Part of a small language model's weights: 34.2M parameters, no biases in attention or MLP.
MLP neurons of a small language model. Each row is named by its layer, matrix (down: output weights) and neuron, and shows model dimensions 298-425. Each number is 500 + 25 x the weight over its row's rms, rounded and kept within 0 to 999. Numbers have three digits each. A neuron's up and down rows have the sign that makes its largest values positive.
A block is one neuron, or neurons of one layer that tend to fire together. After each block is what it responds to, as a language model described it from the Wikipedia text at the highest values.

L7.down920:499522504501537491486519530509516471507470482494513508502480540465496464536530474456484510530537476502513539507513509499451513530534463420523547501516486528557527515481524471460455521443481468522505458465510491529492482526483520456478445503541487497483445469514478506483515503511526492522431494489498449510528459530509487461488502509507480487453530494469474468482485517540466517525498
L7.down1161:521501490509490496464477527480470514488487506509484528486513539477533510517504505511478518472493463486527508484499499485499523492540501509550478512446547473518490482505512454486500518496493505484535519506510500480476446542478529509512490496529529467468497495447531513499503530507517525533436503492485524494529553532513493496527495501520500461485529500554518499552475486504512501511511
Description: Critic's evaluative verb

L3.down437:465463485497498439535535494498456504485525544526507482480472481500486484483514456517486509528488458521502525486477509493487520530473491491480506521483504501533484522515478471508471528465552527528516487514490540486504507520480476535463488505506465510486509529519451514471498496472462495500460466526519512503506513543498478503514504483515473466496483498487478506484458485486491481512463
L3.down630:505506501534496483531504568486520492481445474511484497467505518519512466494491520473498483480519485492510473529500522515524462512443481508544462573514511500501528491526513504484482479500533468575517534476499484468518496486528483487487447511496574470544469494498488512506509519525518493507568519498516497478489482518526486523526512501478527468520514520521547470566464473492497480480534
L3.down655:439504488485480476475474504525508476466472504461481491524482500509479468517477484504495526546539513533507468510495511457529483485444459483512474532491453489483488517511480518521502446480564502476549516514458489482525493513487500512497540535510483509531502494544507515478554484472502492498524508489487430519531500524498485545494526470485507509471500525515513519532489483479521475542526
L3.down922:528494459487533486457471491499452491521503514496477561474515518468510518490503505487490483524471520528518506539470558495500541485497487500460521480485521546495470566483504512530484535491468472488548513457505497519492493489509496532540466512537495520519474457492460476454479537524480505521490441479442497525489486513537460510494495490521469511567508460494533512470481498508460502484481
Description: Coordinating conjunctions after items

L8.down72:540520549506518480449522482509547496494491503498476546533523460454502488525507516539476502467530499475503457480492523508475477483539501503452503535459470475509489483495470481509509480508527509510465502520508513513468478462496477500533505504512471484527512530477456500546508508481525522465480478509511488552510531509493504473477470494514521483462446500502479481460497475483496479499467
L8.down97:501521478495441476505495510499469477469519504455489476486511497493517497490522440470508506438512488508460488492533547465503520490492499504528478508455514505491508505458472470460471579502522499513497519507503490526503550490494543490560539498510513512499470499489537522514528498501510506560521474492535528514438497531512502485533491479516458500531511487500498489496469509505536524462501
L8.down275:526514517453449473512465489492514476506507554510492499480490521494551500517501482507511515484500550500505528487493510501505482487494511552484545512516496539505498534521495465566521513495524472518483511525465511484519541497485516495506492540457493513548500487483519509519448479526484450492530491471528483494494457523523504512448487489445505491525546482495493502467510506512500526464485
L8.down276:530495525508464501496503489479566500476493505515483468501527508490504482499460542520520493491487505489491494527523509493467536500509456489483525514515505431503504501516492534552503478505511496541508512586463529497520523509454492504470535535482490485536499521473540510521533482509543471506523463535446476535502526501498501496452508500485535545483527525475519495497517479485542483517561
L8.down330:480449480529497488502516512463500488530472516498502492507518516485519486492479519532519504501528474476472529493541540495560495498512507510480497552539476497563496534477458553508463490531517482475528495534488486521490488509514547472452524521463459500481524521489492477562521499468501505510491458481483508518513500500533489547499475500492529490545511567494502518442506497554517496476555
L8.down347:523440492487518498532485501496515486520474503487472482522531495477524452514487476461462484528514509492499511511465512496475503484498478474532516477480497484481541534507490501501521483486534471478476463505552466493470528507534489465534493529510518519503503531524478505504562462541485489469514436518465510486503530493561497455486529514492480517525496457526496496471479526512501483521493
L8.down510:514514471491513503493469528497513528490520511493525520497534565466523487519515475437549496515513516496529531534513522494475514527515476509501488524510530514511528505462531527528465458493559487498449509477498500500481535481510468506526517491501502464478471522489520532465558487505515496469470503489501461499478499495535464491453523536522503500469495501513521506480498481461480487470493
L8.down1060:493529486478488483500488554526449500456501532516488501501484507514504494532472496501502567469550488487532509519471499460504490529495499465516492503494469514486506547503497503456458524500507508491537566530478487520504495460489507489525478508512517483545507506501478482448519512466455486493458520511516516496446543469560474513509514534449506479532499498515534517497487506498461465503543
Description: Career-activity verbs in biographies

L7.down562:553484476461501518474534470506491498508526509513472522502523486520509511501489489443500513467466480494479462507460469466474488473483491564490510555496499543512506503516514477485479480440510485521518465523491534489462510460466531487524539493490529551470541498475503462493484516504523505536460493491523497505519479519492485562491487450496519528462521538484459488497516512570471498509532
L7.down1053:499484481456513513480502467477476534496470506527473498476490531533493509484476499457496502513502484529490466459482523488482523511500506531474488501461522513511542508511518502480531524457463513548515508532505538499494511519497533501562513519485517518471489535524485506520477492486484469494470462483516516524531504539534506516500483489438476468484523467489513554457440457473516466486527
Description: Clause continuation connectors

L3.down317:448522522479486478454488510503509493490493501476500485495521459478475484508570513505478485500528507506490471481486510506476445494491495498494504498439532524486514496501511481489506548492514526485497536494480497528533482522523500509479510509515471443495538492496556500466477541542516513557502491487452470489550531491502533482504452483545476469478503482509487534505498531489506499525499
L3.down964:489504481461492460505507502514459491480485482481513498530520510530490516492516519510506543528519502493508518518483505517489524472482502428489508528514580518499521509496501537514543529491447497496488526447520518505511508525520499508521482471492545456513519479494515462514497530510513491480498483495438520490563448464510503464517473498559496488513504503530485504441543474530498495492504
L3.down1104:501503535506477513525528547493546519542548494476504526497496524492531509496487506485508481487515492491494500499458553506484531508510500503496516524505439519508474502517464509544519460546489505479488498527480508497487501495528502480492451507466500467505436500509517514473487475497518527481526476547479460504521500520535525500511496471459519518524479462454513521496461505498494475521496
L3.down1112:519434512461497515521509484496483549482550473455485501547523503502500485467521475490493527496529498473480518500494526517501508550505491478503489521512529501481483502500474481500556507498473480553507534521480487524474473500461529475460506526498522498513521481535479495502480516526469533471500527546476495513496505530471532511501476479502488482513512533506500518482478509493514530534491
Description: Word starts and sports roles

L8.down245:519515486564477520502493488519510497514499534486511454501539480481464494485476487482475540475492488526496492473506461499506495515520504500501505460524522482519501497531459546515514521505511466466474467504481512486483507557515534532486522523481519508482504492533555495497503503490523471503515515502495520507537499507576525488464518506564497510473500509517533515528489477452516487502500
L8.down459:519518508486577483519513485480487549523517502515513545494512551522491478555522506542482520490474522531464488493476453490460530486493522535494493524525496453464496517530511497486484529567548492525496517494493507498486510515488525508511502456486476490541532498523516518500506511490510492490489505523500440517508483491486517510534487485546512509538540534497488502480453494558519535484515
L8.down580:517507525530482470502473467494511454480511556506501490506484523497546490537497518489485507518473513483519482483470499502478457512517531524528469493494444501486525544496510483485527461506485488488495479540528490503497488501503450432530473519526461537483476520506488566464479522524465546493516465488490521487505458540514491518517484489505509509522511526484544499529499479515470510504523
L8.down594:466516563528488488517538495493512488515490490503498554524489495516540468501493500521488527486513494478517523514524509488544516486494481528524511531513510501463502521518473473501526461515476486509484494471531490486479554472483501534501470523480517421485518534469484501474475516497506460531495479491492472492538432507518474467517492493492530489468535490533539465515489479495479549481523
L8.down761:501490454494500521517511529534503552485509491480484464497507532506515497524554495532473521454514479489498505501500514519497502492557456516540481517470460471526581498517480482509471484489500504455500453469489502500477491441513500505505500546515449523521499512495514522502520522524499556513430533456482520458551531521472490502505508461495481486516502497497522525510441470501524527531505
L8.down920:496498515500496457466529507513506564529505458523492538522494511509526487486521545502511518515451508474533539495541520461490492513503508530457489535506525474509470535486501519481556517498493540534471501473548501497513535522488546492500508479478488537505495476481474545528514520484511505483516503518550482505498498499509474471515519516518476486498496446488508527527557493471523507529503
L8.down1146:504483517516516543503525490453493474484493483458498475487512487450467479491522505520499528488502477534513521490515512549507507519446522512520515504481505498505531459455546511501520520490513517537484509498477507480518458517499492509532468543483509525560472532542509487549497503485517497511477466496551489475462504513501510475530499515515515482490516515491469470535502511466491464539550
L8.down1214:487511502501505453462518499525420457531470537520507522492536513529497477491510522494489483480505484516532499516554522483472519503525467492530535507483548457491495457512485489473479509510513467492472509507504501492551522473503508457502528537498497456551456504472533529532515483488497504534455456485508501512519488523492472507450524534545517491502520564567456528492457496499464490492469
Description: Predicate verb after subject

L8.down105:482496495508474530494468491556499523482507484494468477491503533462505492510488493498514478511464484454518504495509505526496495502467483523524481466509543487498533498555505493462498532465523496503506547508498464493443506500516504524555507507477508514532499483505467492495502522514547490490512491496500492500461487487560518535476524474504539528480491478528524502519508545556514504551521
L8.down180:471508453482456498507534487471532473505508486531482565475456501522469486478525503507514458523501519487469477529489459462466506487481504469496499450514452502489494508469522472518504519488530531516508540489516484490507499469510461488502489510461474494476502482448466518513517513467513475530498480497466481517475471491545492491529477487488513492493529521463483537459479456461513500502480
L8.down455:453503516489563503494509533516501549505493490441498495471523510500494475514543492482496495510529477490493479490470528507499508490457500495467495504508518479481481510485541504497494524499513509497559514488454530468512497524486536501496500475504533505469500519491529489484474483475483491467498568482511468517486515522527453510495525497536509521448513541493514558515461483507520504505529
L8.down650:529537438514483503510482503506492489506539472481549488455562504505494455496475481515479513494482522517536511466496548529480508449540498550520534486550557481507497486510473481515451503489530511498475478543466496476492509488442521515522485493483483506536492495505507486495484515522497509509519496516526536487537486520531552492480514515510468551469545520508549467438465453510457546461501
L8.down663:511479477479501503541494492475477486493558490469448460457539509495515501443506481465488525530508525481508480553506469518478478546452543529493512487545529492494504524542498527524533536455520524498476487502475530541482503513463508540505493507531535503528559508490540487500495532459547511493459493503500461539507529540557499505540523514450505498511541514521467488524464513512532503510515
L8.down708:463534463508533499535479515533462504523500489515468519487491490493480536501528524499528507523482501479560485472512468485505522515472517534515498527501531493516503526488481504511515493508490550509463468476476503503511473471492491487501484453515502510538492460477523492494503479522477472509537545510469517495445526469464482499509460532435498519527472448459536518555514477501486539504487
L8.down938:445523489463445488504520443505497502475516501481463497484505530504524501493553531495542523500479504512468474497493476459488477499476520512496510526526497502525521515546489522543492446473483480509492486477485509502518537513502492498497487510539464533480519513512531497491502462456480452509496509450567484508556526509525527483517521497496490463437531479478482534475492486473520453502506
L8.down1101:537494476508505531533490467502549462536467553421510484493530519506515472512496484563523523512510552483527517526535508472488509490498532510510502526525480486529476463490474511496480513490467519512506479501443491468526501481525531522505529507527517477464463498505524511546519468525464462497533522473483448485483512508559493487501513472511511472500490485491505478541469507461460505521468
Description: Clause-continuing connectors

L7.down92:532519497488458468525507495526517515492515482506494486451503477512517480539502531475503502485464512469540539495484485480504518514520469534495494537525498503496505470535484485489520479502518525501494500498470490457495491517536537513512479502530493502520508514510530480467448460490484488500510482519524505483491504527499519546475469479553498454526510511504499529485481509457496465509522
L7.down738:521549492468505474521466461491464501528517523511501546455475511501512511503501492526475498544494526468507495530496496501499511501516523519489509553457477505468557471555498511525556479518481483455509537477494482505493484525520530479501485497543446490544499516471477480522485486482491481504515510512496530496487497475471525547482519511485500479496512509519460503515467511485496555521515
Description: Sports career milestones